python train.py --n_layer=12 --d_model=384 --n_head=6 --n_kv_head=6 --head_dim=64 --d_mlp=1536 --vocab_size=32000 --activation="squared_relu" --norm="rmsnorm" --norm_place="pre" --norm_eps=1e-05 --positions="rope" --rope_base=54400.0 --rope_fraction=1.0 --qk_norm=true --attn_scale=0.125 --bias="none" --tie_embeddings=false --parallel_block=false --extras=["capped logits"] --init="uniform" --init_std_qkv=0.0367 --init_std_o=0.0 --init_std_up=0.0367 --init_std_down=0.0 --optimizer="muon_variant" --lr=0.0106 --lr_mult_o=3.0 --lr_mult_down=1.5 --beta1=0.9 --lr_head=0.00707 --grad_clip=0.5 --warmup_steps=130 --schedule="wsd" --decay_fraction=1.0 --decay_shape="linear" --final_lr_fraction=0.0 --batch_tokens=32768 --seq_len=1024 --doc_mask=false --train_tokens=276000000 --steps=8423 --dataset="wikipedia_en"
MLP neurons of a small language model. Each row is named by its layer, matrix (down: output weights) and neuron, and shows model dimensions 256-383. Each number is 128 + 24 x the weight over its row's rms, rounded and kept within 0 to 255. Numbers have three digits each.
A block is one neuron, or neurons of one layer that tend to fire together. After each block is what it responds to, as a language model described it from the Wikipedia text at the highest values.

L8.down561:103079137105147097150148132111138108078119167116141094117100162116157161126155103116109081130163131130097137096123060144142105172128118164147126106105158164137159144098101154141114140175090112134162101143139119074162150098139114141133088071122127165094140115132147121162106105138159112120150122109121169133148070134087148110143158104160090138074095134093130169129118141086119140115108
L8.down1200:147129123103114147175085127147119110138107131144154102126122105124133100149119101155127082164131132148123140095113098123117128082152109121104115137110099148136100108098109125138095118099069109136097142109107145167160150102142084117140127143068123119152108097148182127137143147117162107154123127162121144105130122168137138121103136124079105114156135107085141171122112117114133120142138
L8.down1222:083120121112150147137116127147139097131144112158138122089134146125142092078127111125146144145109104133099161139136108135134111137082062160103166099148167134114134139146138156117136148141121100092138103117138166127134165134124089161135140143143159147108112144118131157124111137153146101160134133163114129147143094201125131069183118120114132122132163079101126136095111168114112141104125
L8.down1375:092085131138102105147137147125140087131141083146104150147162109133144144142129145123112121149093125129119102174122147130115108113074157113119148109147136172121110101141105157132139153092144114139141113146125144134119122078103124163140132098102103152135159116164118162143130080187118162157132135183116143185129071142143131118114118107136081072131143195124134122163110141159113130159163
Description: Final subword pieces or whole tokens of surnames and place names in lists, rosters and taxonomic citations, e.g. Hald-eman, Wilson Township, Kitt-ery.

L3.down161:137174131127135124077134108120176148112150108108086087116142107132133177091126114115139147154070140110139126121124121119086146134124134113161131086148151112111111126093112113161135115110135114175137114152089117156128097143176098151115077111137122139096129122105130157106132135105105124171120123140156146128127129141170097116156148162168096096109142115074116144124108122132153162106146
L3.down165:167117134151118154115118152128129099091137108146111143110086075145149110134151136094139109138097108121111141128148146108125100146144149084134122137130103108091124147126070146166079113169152129161151164104131092109091136172129115133086097118132151115137133138131153103147098118101124118127116123142139114139134121133064122141140120144088149103137128121099103100124114124148148094060146
L3.down283:169123097100120163097105136144113145128139130085142140121128102106167137095165129129118086124125068123139159109143139097122122096151073133142118124122162098111103120106118115161100112085086145131120135148153131097092112169155110134112118089122157126175160134110127135124148130111150133119104103087135113134141154136114086125128143176127147082132130134077096141082099143098136090104096
L3.down799:161147095131107076168162115195188150141160086164116107152120080146144134122174098108129111123114131135157159078090142100115121153139186154136114126144128093149139108124096173147085150137147163120133129179136125161106130150160172137121099117132120129058099109130130120078115112092126123153149138115137141139172153135097103119104098139130107121145110097105162146124099109146104107119123
Description: Decimal points, thousands commas, and column pipes right after a number, mostly in Wikipedia results and election tables, such as 62.61, 9,663,345, 417 |.

L3.down736:115091138133118119099134108151119132134118141083139172140122101186135145120111118128108161120101146160113097092167141139127139138151179133139142175100108172084132142110122166126095163140169116078118171181108143148087129126172106102082111175133152181125140163096132150177135119121122144168095149174066112145156113130121122142132134142115107108119120129114139087116127143117093098103151
L3.down880:146163165120184104120141170119128113141104111143134137107124112135110118109143110109125104143159161132099088138142126101102137126151106121161103078097147134155169087099164077114100122130125138123124097122187086078135145137148112142124130142117117192082166135112171103156130088122171129122075093117137135117153127116142208124133099115122135128128142126082137138138130170113084119123101
L3.down1192:090135143084154094093181142120129142114132121159097106111149169134176088142153142113116143108137147122146147104122100068085083115147153145136120148097126183119119152164129157120139134085142166174121120130150123132127108114102135161159104094092165121147109132119152160127112122166134134129129171137132129130174151138100125137096122119099131104136101126144135149134127141122157105095187
L3.down1297:106131155128124176118124096141130109116123132135141155140153114096107137107109111114112165129106153099135138146117183100156126139125123169122102104128121115084138102110111098126138144156134137101120125095157094125152106122139180099141127138147125129133155131105146102139087114121171130117113122132113125150091163104104185101135155101146090148115105125127118099133119112126101098083125
Description: Four-digit years and biography date markers: "born" or the en dash inside opening parentheses of lead sentences, "Died:", and years after in, from, or table pipes.

L8.down234:127164166138118196085116146138153138120098118150157165148150134109138141170122147105129111091100100163108183126167084145119109133096154067140140150114126140138096139092161107157158150133157132110150148139155130129131203136105157095159105110103118138123121088135100134123117123092187118132142153131159148113168144127129139158126120139144161139130160133121127138117083140123159131137108
L8.down1027:080132149123126100162097159102151176171154150097110127134144149131128183161127092135124118132126134126158131102114128131143134099138156078181095103130146103104131148134085120153167106111186144093112107122111133106143091121156100150096153144112127089159140098141114157171125084154130111120160103128118148111112158147132127151131106104111095092134092095078149078121089138098104132114106
L8.down1066:190116151143116153137142112138176143143146090119160132155097148120078135150114129115135095168094085170167125139171120157147123118111110105109142135124168152144120125123158158142112103094110149137152104120143119152143140161118110095162125067139109115146108163168168108136180155122150126127113113105119150105128151127077161149133095149100138141103163140133143123093136082116104150113100
L8.down1376:185144137124126149114153133143159127138112098132135137119127140107138133086168159128163158117103153153109137137132121127136082120144131090154124154117132129088126088122094123124136112140124116150133124151160110169114143127108127110086154077172135126168180115130130153162154172128130078120123129149139131128137158125131109124150133118132162108139122139146134132110117095108119178129144
Description: Mostly the decimal point inside figures in infobox areas, vote-share tables and prices (55.99, 47.6, $3.31); more weakly thousands commas, table pipes, sentence-final periods and articles.

L6.down269:170095115120107145142086080127112131124177097149125167118134116142134131124165164114165118106114121133122166077126119114103184085098098131159118173084136108102118094112145143154140157113128136130161091132140133179086152134136145134109157103122128144133124085126132088121173123134175102093116092090145126110125150145092131186170123164108120105113119128110092126159144103094127154136135
Description: Decimal points and later digits inside numbers in wiki tables, such as election vote percentages (42.24), climate temperatures (18.0), and track times (55:53).

L3.down197:178113155123166117110133090084086106105127078121135125091148151101140133137152101093150106096129172102179100173111102151129107118179148146186143118112145110162099139165156138117113107137114126137114135201146111085114113138174095100164163117133150135102169093119134132124169127170149143094126163132109107082111110114105142149116121123115107163130160114107153124116103144141120147152139
L3.down321:132108122108133153147158118127119095129105023140131098123140161127138132132115151122144139144145087146119097130098111104151126140132141149122121134116133101141130137111133130126143115091163123110126119131148112165148138144176166105149098101135160114094118154065162062174129180097107127143166178099084134129132126113121114105132110136121119126134156126066132145131113149128123149146170
L3.down822:156120134123140142144133148119093080132086119118116121115168157098133142086137167109130127093121141116127097105171145126134169091095123203137141075129130124177102089135124083083176150143142129118098138140131117172082133089162136126080107105146158103097152138095139104136134128145112129083152136171119156130165121112135134148147120090122113098090122149098113122108136152151126101125108
L3.down1251:143113121157126143146125110133121152123098122148147137108119129120154106112140121167153141117142131107123144080106132103113148132103133137137171139133110125150127102119119147104100165191156149107128119137134111158102137140146141154138116130124116150119088076143125176160165144127136101150118165125134147156138143112146117125116096122086090114127121137101128112138128137180127142124087
Description: Quantifier words opening a noun phrase, mostly "other", also all, some, many, most, each, several, one, often sentence-initial or followed by "of".

L6.down308:106105172100121118138148163104155107117104143160111119120144128162084133094077098112126170106110137115125136104147115086110107139093148135158150124119144150110176092096113150142126100137119084122124127122137138143114114077143116087173163110115136107127122127163118105103178152115156159158133133163140096130093102188151119106139128151106138134100116125106112126090101142100113108138147
Description: Surnames or surname word-pieces right after a given name in credits, cast lists, tables and rosters, such as Smith, Welch(man), Elsheim(er).

L8.down84:127162140131102087119108157084139143113113121131157143133124123167125150097127102121114164080087132129147144147094147118129081135121178102195126131166143144146126132118100114128153121092099115095122147092129106127152079099128130123139107151119124126148141153126074115163085115115113117190143112113090102112109113133139095150068133126160113130126153150106117133131079123103141103135111
L8.down970:147144124120114130109118144140153121148147089167133135178109126105110122118126085115148159146133127153125144109189092114096116123105143167170147146110182145161148121109088132152121129121114134140122135140104115110090171091134109101096152128111157128128118160097100126134159135181174146134150135156114161177144092123158158119147100125122143114141118106174170155105141093145118102085191
L8.down1093:132125100105112118136143091162133129126142143120130131144119163114121117111088091106162128140105138144137102124127146111137114119136139157116168101085164159146113124127101096098098116138148166155100111102163141146123125152119120100111090101158100136126152120136121139132084119159088175180137127160117121153096133170101129124175081124150126104083181083135156107121173113100140106123178
L8.down1468:141106161105109145107122089152136088143121132119134087117106099120130157125121111098147064135154098132112117140151106132109148096160155140097138107146165108146162138117145097129110106124152106110075130080146157067124142128133145115132111183128126125146139141125149128163129160158192144132133084132106174112137124138138136146159146108108108124122133151153147090109160101120122086131125
Description: Later words and word pieces within titles of songs, games, films and episodes in lists and tables, e.g. Mega Man 5, Elephant Boy, Family Tree.

L6.down1254:135161115134141104133094076116093122144142131124151151130134097090111092102160117169145140119133137129150149139149140116143127184119169129145147176117068117139111142126128103129103120132092150102123113129146116138163111116124135111108101083138072160135139130149139153117123100119133138083137146124115138114124187141103123144116094147125143131133080144080124116104130155148142138155105
Description: Word pieces inside proper names, mostly surnames after a first name in sports tables and lists (Gasly, Bobrov, Cosgrove), also titles like Marshall Trophy or Lollapalooza.

L8.down301:147154127163102145083102116136110136121145129076143130127139095140111115097137139102126175143149141103133169125112114133134160074144120129088139162135153134134103107128082121123106142140099126113147126103086158142120146130161140064123126120145062113075133099096135110113113091145167144079158145078114087109151147118165153134173137149132130077103112166184131144100135118064111168163146
L8.down668:122103136093141161111134076171145104144125131081150165125101076128090157131144148088133114112122179123156170119117131200122123137174127128151132141149141180157146097106144117139130108100135162124100120105108147097134095148101096078133111133127156099116120133126119148110094136100144134138080137127127127119170097107129111152095120069163166134149095107183143139138139114146130145120094
L8.down1257:127178150112129162139121114127156123134154144118122093111120133111122119140141140076123131100118127120151157126136139128125144096147111124110122145165170156133148097128118104148138109136135150147142161150149136094141124112154100135083157110125154125157087153131168136100127102121134104138093102080149107120141101094134121143100157100167117158085135153125171118152221096097136150166133
L8.down1532:136124121129111135126144155108129106145147109113074083125086125153082117143091152110113098135136140106147114127179158160118141131120148083094157119153123136113147131126155139126176126115154152133064144181077133129106136138123153125075136151115149077115111163121119105121161133105155122146089092131099111108148144098144147157127136113120124146103098119126133107150183107118100117114116
Description: Periods right after a single capital letter, mostly personal-name initials (C. P. Brady, A. A. Gill) and abbreviations (D.C., H.J.RES); weaker on other stray punctuation and symbols.

L6.down979:114146157126127129129135146120138089118119165116129118104116128114127158089119147135124133127129166137123158118102098129140102133117104103103140152122144112126142133166146122103134100136138136117106100108148134129083123186162124111130126152156116142124140148182119127132096171112149109094165099145151099155151091159162089113122122131089150086112153176134113090111094127129136115145138
Description: Year tokens that complete a day-month date, mostly in tables and infoboxes (30 September 2002, June 20, 1996), plus the pipe, bracket or comma just after a year.

L3.down129:117126189096141112139114161115131157105113121076127123084119130143113140116109149164148110120128128169131158130111167139083105099110118122154118109100110111154164153146147108101170105146179117095117118162129148082123132066122106152140172114137127106114123092086104101089129083139111125124133145141100108157145157119108141153084183107141110103125126112126064133164105123165170130112133
L3.down323:106115147108173104127132144133106133145139130138122120158126149132147121105120144103148127108100096167117134121070122167106142152116122138115143124085120155136148126144120145099185125124160153126164170108115139142102125082122156096104135146099133113108125148087123096124161135154121135113140142150107107107116138160152156136110111108118162141121117163123117130148080121087151129134149
L3.down944:116146142098100132135181112121112150163091146091128102148119162148124053140141114112143153130119081121116123113127148121133140109147132132146124106111143134103168109125121081150091120100130121058154125151129139104092129169151116121112127138134129119109122131117138113113109172123118162152154094149113145115146158114083120085147099140120172118162123149090118124172118114104128118162123
L3.down1155:135072133115138148135124173137123120160158181115111116121128138087141122116149131130127174101128135142113149152150118086127130131111131144127182122111123144152116186139130111113118148162139090152115133160126119124089093133125120137131093118106163130146122105132106151106123121171126149186179184135173069095147153109147126121161124089129140141143132119141160118144138159130166189151136
Description: Rank and person words (Queen, Lady, Lord, Sir, man, woman) in song titles and names, plus commas before the final "and"/"or" in lists.

L3.down548:185120093091114109150140140144195168186102110128175149118116113160079119154135105138100116185140137117133144101138142118152138130115080091147131154106163092129125135143089153194113126115112134091132135107123104104129104116127139093105110143112136141110140122121082107145136132150112159142124125105120138115114148127109133125118145128128164108083103152176131121122100097152147100127134
L3.down653:141181110123131100159128135136143083132118114109135135108127109094112139152107127163142106122112086147156178089133120154113160118151136127130137109102131110157113125146100158133152143092085107121086114092134081197105133120164125083118122104156111153162143079131099130185109120139140128156140110102101166187089108159076156129115140113090096072106127152159138117092140120091177136135126
L3.down935:096111111115147138109157158109171126145142145128107115133097146125141157122132133125162122127164150116139101129154109114127123082147083104146113131136150141121142093106123135123174104138130096119171113150137164138121140138107127102113088148146088139104147127109151089123145097141073134143128108114135117116131123147115108108117135138131129144153111144179131129143130175134140168075125
L3.down1201:159156130095099128129141127111113112110118106150088116149109143130159110084141116138155095136150132121119126073114105094101121097191120157148129143076130115150091117146156131127173128133107133113105121140108177133176151129160115132125132118177119146106128136114116106136152133155152120088147146147129165099120116148136133184127099119128137171174148119137125163113087138112128090147118
Description: Apostrophe tokens inside words, as in contractions (It's, can't, they're) and possessives (Men's, regime's), especially in titles and quotes.

L8.down328:133139129127129136103109142111116105090127134109097132179132114133092117138067119115130133148121160086089134091096125095139124150132107140149133133118153131117117134150091155202160127117114182153113133074115104135136139099142107081147132119126142127138118141153119137169099138142097160125118124154135122116143161075077108139094127094112120103122116123123110113145107085124108117111156
L8.down705:140115122114113110124144171131148137125136151144119117102142144141089148104111134111105124121139115107118143140128125128161098156138129099112106120104138127151146092186098133159123129133105097114128096113109151072154092143102110170114114158122152170115134109155111119111124133149111096130098097165101099115084118133111129133154146165097149166141135160123092123109099152122132113109161
L8.down1004:128124103155150156140114114130091137162106076160088145107104120152088144099103157124119141162157129146110131142120112140185150130123132148128126116146146124083090147140154126115180118118124133107126118133147121150123099139144114145099096116136129178135144109098171154121151101107101141184145144192089142113116138142085114122156157136107161119118115116111118139117096094095140146121156
L8.down1495:132106159166084115132138169112113116135150129105145137129157160129126121120130138149146099107151140134091154134124120141151134141133135109172159138086084113133122152125086127132172099158127135138143140106128118135118165117155130095142105127153115161117127136172162146142077140150142136147108134094143139162149058087084147139119116148120098140113095156148134147082103131092101120054161
Description: Early or middle subword fragments of rare multi-token words, mostly foreign names and scientific terms, often in tables or lists, e.g. Oct-ub-re, Zo-ub-ir, At-lap-etes.

L6.down64:125105152112134110098113164129178153108129138122114133107126143144154124110168165134089162151136122100132122110109149107063158117117198108149165140119159159105124124127148131120112115131147131150118130103109169152099130135175078144155123105121122099132087102090110116146109102125123103112111147149116184108141116129135134148152133128128127152146133095175125141112151138104142105139106
Description: Tokens that introduce or begin a degree, honour or medal in biographies and results tables, such as "his" before PhD, "degree", "Bronze", "awarded".

L6.down901:171104158122125121107154116138117103123172134156078116106110096115109114122085139115122138106099168128122147103120130161151104157096126112142097091117144128142147107081127103113140121154114117110145161141115152139117099143151149120121152131109155127142102121120122145171107093149118119146093119183124081147146152163097128125130159120116142128147137149098107125167191152132091128141127
Description: Word pieces inside Asian and other non-English personal names, mostly the start of a Japanese surname after the given name (Tsu-kahara, Nishi-gori), plus hyphens in Korean, Chinese or Arabic names (Min-kyu, al-Nasir).

L8.down262:128149151133126097139102114103112153130114112131153124146118089160116159143096128110148126095125160107150150110147154140156128130152136115150145167190129106103108183133091118120174125124126124147169161185152110121141136111104095145129137123055093123142124161131139115142129111153150169135147121089141127112090129157143160147123081128176106116121092120107118107114104161111134108117155
L8.down846:143078136111137133068130149090120118144128116113090105115132136127119134148103129139148161116115107118137137133140118134134120142108092107141105120124083138167141116096134150127150126098110131121132150140077124134131074150154115110145131137113142131120096119131098166160143123124120126111106162120086123127167143106163136155150105126144131105132161117088139105136132112117127154127108
L8.down855:119103167129120109123156185125121127091115141136120120146133128161175162100116126103114121130123116124089126082069126124149099088093141167147113135125140136104134142159115098143169097126106095123106144147121134133131128100138127146129215128087137075165135164127111144120112175151150120142120124125151126139137087134155131129139140140130153105134142117162147168111103158136081125143174
L8.down909:164105152162104147123149133092121125099181114124117133193106148141123128103159127134126095135125140146141096099140063131123123152117081162090091118121108147127121168138098127116091142140130100114141128108142148111127091140180135143128169093128085090153144104147136149103164111129146105160120118148148160160129150115087121138125137108120127135124118139139125137089159091125098124127164
Description: Middle pieces of personal names split into several tokens, especially Japanese given names in credits and lists, such as Hiro-yuki, Masa-hiko, Yasu-shi; occasionally pieces of other rare words.

L3.down568:120090100118164108107104177131115125141123169115111094100144152184118100112099108087177163100074142147123143119154120144127123097125139115137165139127142066162156156120134101168069120112084154136134146125146126150121089116122129118140120146106192120103104120111148157150122154128128144132135118194147164145096124139130132159135141129116148134117087163172119118134099153128134130124150
L3.down867:103122132122114156092107168142110139177086107125170120100119091138062103156134126143152087135053131121114127132113090134107126140133134123107136139175122129134134086117139121119128123137082126099090131152102132109093125112161116115118112151173133102170086155092113121107115138148089170130139110119131129119096152096132123141151151110090141123126124128107146132105093116156133113123131
L3.down1143:099077145103123147143129196120158142106120098084116104149103153116131116065096110130135140151105143106148124106108098134144133100135097134162135117103152111154130131069101106162168063135101140090109085122122136142089122113135140141125148149107165160156104145102129139143125121107139118125114141147140146136096097113125107153117145131114153121138143102106091157127105183133132102070120
L3.down1503:107087151094135131104118143152152119134089150161143144078154145148124138124085121117125158150100101110119177122121125114142089102158105134152140091147175101130127100134131130121161129135077114128103101144157136160121120122129107119138098124089130128147116173136140124114134166114157106122141126149121112128134072137122135108103152139109161144100122135105126123121143174145128106101126
Description: Final sub-word pieces that complete multi-token proper names, mostly surnames in tables and credit lists, such as Good-man, Bos-well, Matthew-s, Bib-by.

L8.down258:128102113145119112171138076131112138145149105094092151110142082126144118192129086111150112147110109142140148127131147162118133120140115166132130134134141102148111079144111135118144120122139105124128147149157157146099137080096169115107147137107122113132128161162148127135116097138126112119099127131140118124149081135124187130091066145135128140127123151106122168090107096135154127123142
L8.down572:150143126160133116086176167154104139123168137145185108139104150130135135116154130097089079175095152143097112138149137148161112150152145131095113119098116154118098106103078087111106122118100085117160161143133127158143123162146092119128109128139155156161117131166124074109075143079144124151132145141126137147144120141105133114103139115118157150172127120111134090031078120128136136116110
L8.down979:125118159133157092094130160147117090128108144162130135126114129175095121132111138124156177124097139112171157124169100138098117129127107157105149130117167172148135119121132171155103131123133152149136152136142104100112133118131118150117143143156145145115121142093174107133081111135110154128083128141147107149127130111137113147136145123099070141150128177144094081144111172075100113180120
L8.down1051:132143120114132111131090133102116106122092131122104102177179105152155138116157144157162149129132133128132140112138117114118097118146164163110114093114159162134135112127106114125105109176124137110091134138143140130112145148149162163151113117163073137164148124137141110162100118100118135119138096118134183108114168164145100118186129163078118105118126135139161133117174145172124139124129
Description: Fires on apostrophes in contractions (didn't, wasn't, I'm, OKW's) and on pipes starting wiki table rows, e.g. "| No. | Title", plus other separators (/, •, ′).

L8.down423:134097128151134138133110106118111134116121087125098190182081152147054097140132147152124130111112097145137132105151105175147129135120079131138101133141112110143153091122152167124134144088108125111155112130126141129118121127111135137091143130106132106176127122131134133160128121158122165165109143121161126194135117148149132150170124173115119082111171167079098108107103109135161111079187
L8.down684:160166108163117098111164148148116131093135108091115146120044110138139117154123142143158090153116153109125163096148149093122108129135098164138164088109112151126117106128133101134133127147148162135108103156106093125083126141131146112112120086133127117149122147100109109148124132165154103149163087127101076133081156116094064095124105136146084118102131095119143135134126098170116115112177
L8.down968:141117152133123105102096102127129139088118079135100120135111129105128124097135097098180136116142148159147114086158152139163139120147131128146151124128121103101129120115164134121147127149120133133118150201182182163121132089121088109126138129135111133143125137142147187148124130124163162142118137167105152145117126127127102156111129135086162148149141143105118096139066096182116137122107
L8.down1477:149091131115085168094146108136134189098150111145153127105091143089122126145098126107134125122121095135143152135146101134143106141159084129136118125143095160156142166113139101141114167136108139117121109145146117139112128143117073117124135147154110146155132145107083096145106117119108112167073130123144141174163109170155109121135152144123152131133097155161146179183091148108125106154122
Description: Determiners and quantifiers right after a preposition or "and", mostly "the" in "at the", also "many", "some", "several" (at the time, and many other).

L3.down159:083137151133162148118174143110161150186151127167148127144123141080108111138117103138137141115134165126115167136090127139156119122113136133140114111099125119105149094157138146132109100135096134138160103134151124122087122133121153137114117102157166185154113128166172107137142091140132136158103125162077087082146114104088126127147143107149156140089110077114094116086137122132132136136125
L3.down353:172144091119115135126119153125139118121105123140133090148113142176145120117110096160110105171127091156131125107085121156134183122188145166107116098090147121120123166143122115102130142129156102134143106126146153125180175149135133115140123163080134135118122146148144105093117142088128146143132145146145125190139153141091105125118159107152099150119125158100154120131123081099173129144183
L3.down606:145130099111107174140139122166138126121109146093109131133136109148108151144099115151086152116159096134133143161165116114132098128144125159120112121143109182137117111113141096137159129136132152163115129124123140062160116124147098130110115139078143128140129167156145103099162118128149085095130113092109146144141163085102149128088119094131145140106176139121144156141105109084114123114143
L3.down1427:103115140124144144138147151121141143162157132165128128095120157113115116148109108141142119152115129084131111109092166150132120119130138160114158116075151105103095130153156110131114116097106084109130137174123178133114130138132155074159176153129165116120150117162163100123148119124141123117127125161142103171147127148138112110144197174094134118116141129127082114105145143143112163128160
Description: Inner word pieces of split words, mostly foreign surnames in lists, tables and credits, such as Pom-or-ski, Tav-are-s, Bj-or-ke, sometimes common words like pub-er-ty.

L6.down1271:142132053161122143142121117129177139091130133139137147122092124113142107124150127139110135134125154154123111128112154081122140135156133093117116096131133165145142119144169134110154120159125106106154109105126133162149095123097094127175132157102118132155139117148148105130143145071074150145116133106122104110118159117126100115065084113158129140199088121174116124103141106145133133137144
Description: Apostrophes in contractions and possessives such as wasn't, isn't, Men's, plus word-internal pieces like Id-ent-D, s-lic-e, Mo-b-ster, mostly in song titles and tables.

L3.down45:113153156150107123154132102176151131150121110142154146129132085084155099129177119145138150118105181109090147135115122184116134130149142137136089170102105117174118111147112159086136115141140123143100127147150112104149135141111154143191143120114132093092063123099160135100114124111117096151105122169108112109123088089098101155165136096129109118124163147105164177126110108167122149196139
L3.down95:161123144136104142141126150127127135167097132147124132135135129189139088090137120108150109162107077123119045131071127097152117134121138132179157132145108130145137135114128146117147081121122149116134168163111109078115139145161150114128107117146116124121175149118102122096155095125191115141133128068118140138124143129135135161160081113120136108122132161145109114126124129134131147107177
L3.down440:143132133155110123073146123121147159149104119123148130096090126126151147135140128115099153144107143097110119133208130135134130083135185166076137158099177143136148154129113120095129109112123126129111091134101125100120083118110140133182144163140126128139077070120124131110099081145133122116124119109108109156078142121118148126128163125132151102104149109137150128110128137102142136133144
L3.down1335:108126105133108200130071154173124146089098171155127105114184120125149160119179159129115109112147127137164175115125145144158131088108103089124144143135133125164100130176148151124184117105123110113043146122093169150109140096170113139117109098142127147143114140136139097096102132136141081121155093122113154176100130100127124121126144124139137111149117111124124122152120136128140115154135
Description: Periods and other tokens right after a single capital letter inside abbreviations or initials, such as the period in U.S., A. A. Gill, C.D.; also table pipes and early.

L6.down1134:114142148131119095141151134103151099131140136110120130100122124152151132131093121149135102128147083159123124117087159149119072125148144110168131121162129157147121133149136114150128158169124134140146119091149157076137102160136098136132140114144127134111129108097180079113094138139148163129110125156093114135132115162112150118119114085146124150136107093089115108095100155145131103134136
Description: Word pieces inside the title of a song, book, painting or episode, often past its first word, e.g. Rabbit, Hell, Night.

L6.down1022:071152132153141103147090162177146149146114151087163153104150149126117144159150112133133113140089148112159156095111090115154156120136144138130159154098108138139147129123115153170112088111113120130102135134117121098143143099107151168141118126092105127124124132132147128100116156107147093127133091075104154139120101157145140122133109124150179127170187107157125125116090140099140134129144
Description: Periods after single capital initials in names and abbreviations (M. J. Allison, D.C., Ph.D.), plus the second token of place names (New York, United States, Las Vegas).

L8.down195:103094116125112132112125140145132130150155137126116172107185139140147158117117166103175129139135148102144135128122118165133104139171139124136149147132106121096109111110116136129134153129172123092172076097099125169149086111128142092125127159119127127152090143133156108146144168106131163181155109126151145115119126120147140122137145151106075178147136121158104131119129120092126142125104
L8.down341:108153111135093138121121131140153140147122139130092176137140153090090146090155115097134131111104105139145101140155161154145134134115090138130115128123143125164133141198135145122108174151175145139144166135140087177145132134158118128133150150122143116090082143133124106088095130104173132131138101112100168147174118093137119118101115171137105132124155097162122149095114115155097144157164
L8.down601:132144100103122081170169147146106148128112105132120117138133123124103103147116136124176105162120097076115096106137114156092158135185168094099158102135121123110103145151116106142159115118167167173115119134114137101105160109129135128157123120139097144100142104132108142134142096098131090128103100101142100114136123137138140108091158176104162127135136101156132101156178160124126095140099
L8.down699:099167155161103140145168123123140179137085121077138090105129114170126182132145138123094142107126118130084170167134105118118135107137144149107107110143095089116093173158172160126124145130113098165109126091111107136135208178138148155114146103105134156138144141147167129132075152114123163132144108083123116100114126055143101130117132115113128140139135102174124121084154143170137167139140
Description: Year numbers closing a full date after a month or day, often in sports or episode tables (e.g. March 28, 2014; 5 November 2020), and occasionally surname pieces after first names in roster tables.

L6.down635:120096137110158128115125152118175162120145103100111137152104135106111119184136074088134131145132102127120166079153141127121097177174076125131129130171162139142100172121121164101127127179098190158146144137146152099128118085118118134162119148138096141125146130146144070080097138147105106156113128113117151106136115128140176149129139130133110114169088179113119127129060122156139119129138
Description: The word "the" right after a location preposition such as at, on, along or under, as in "at the base", "on the site", "along the DMZ".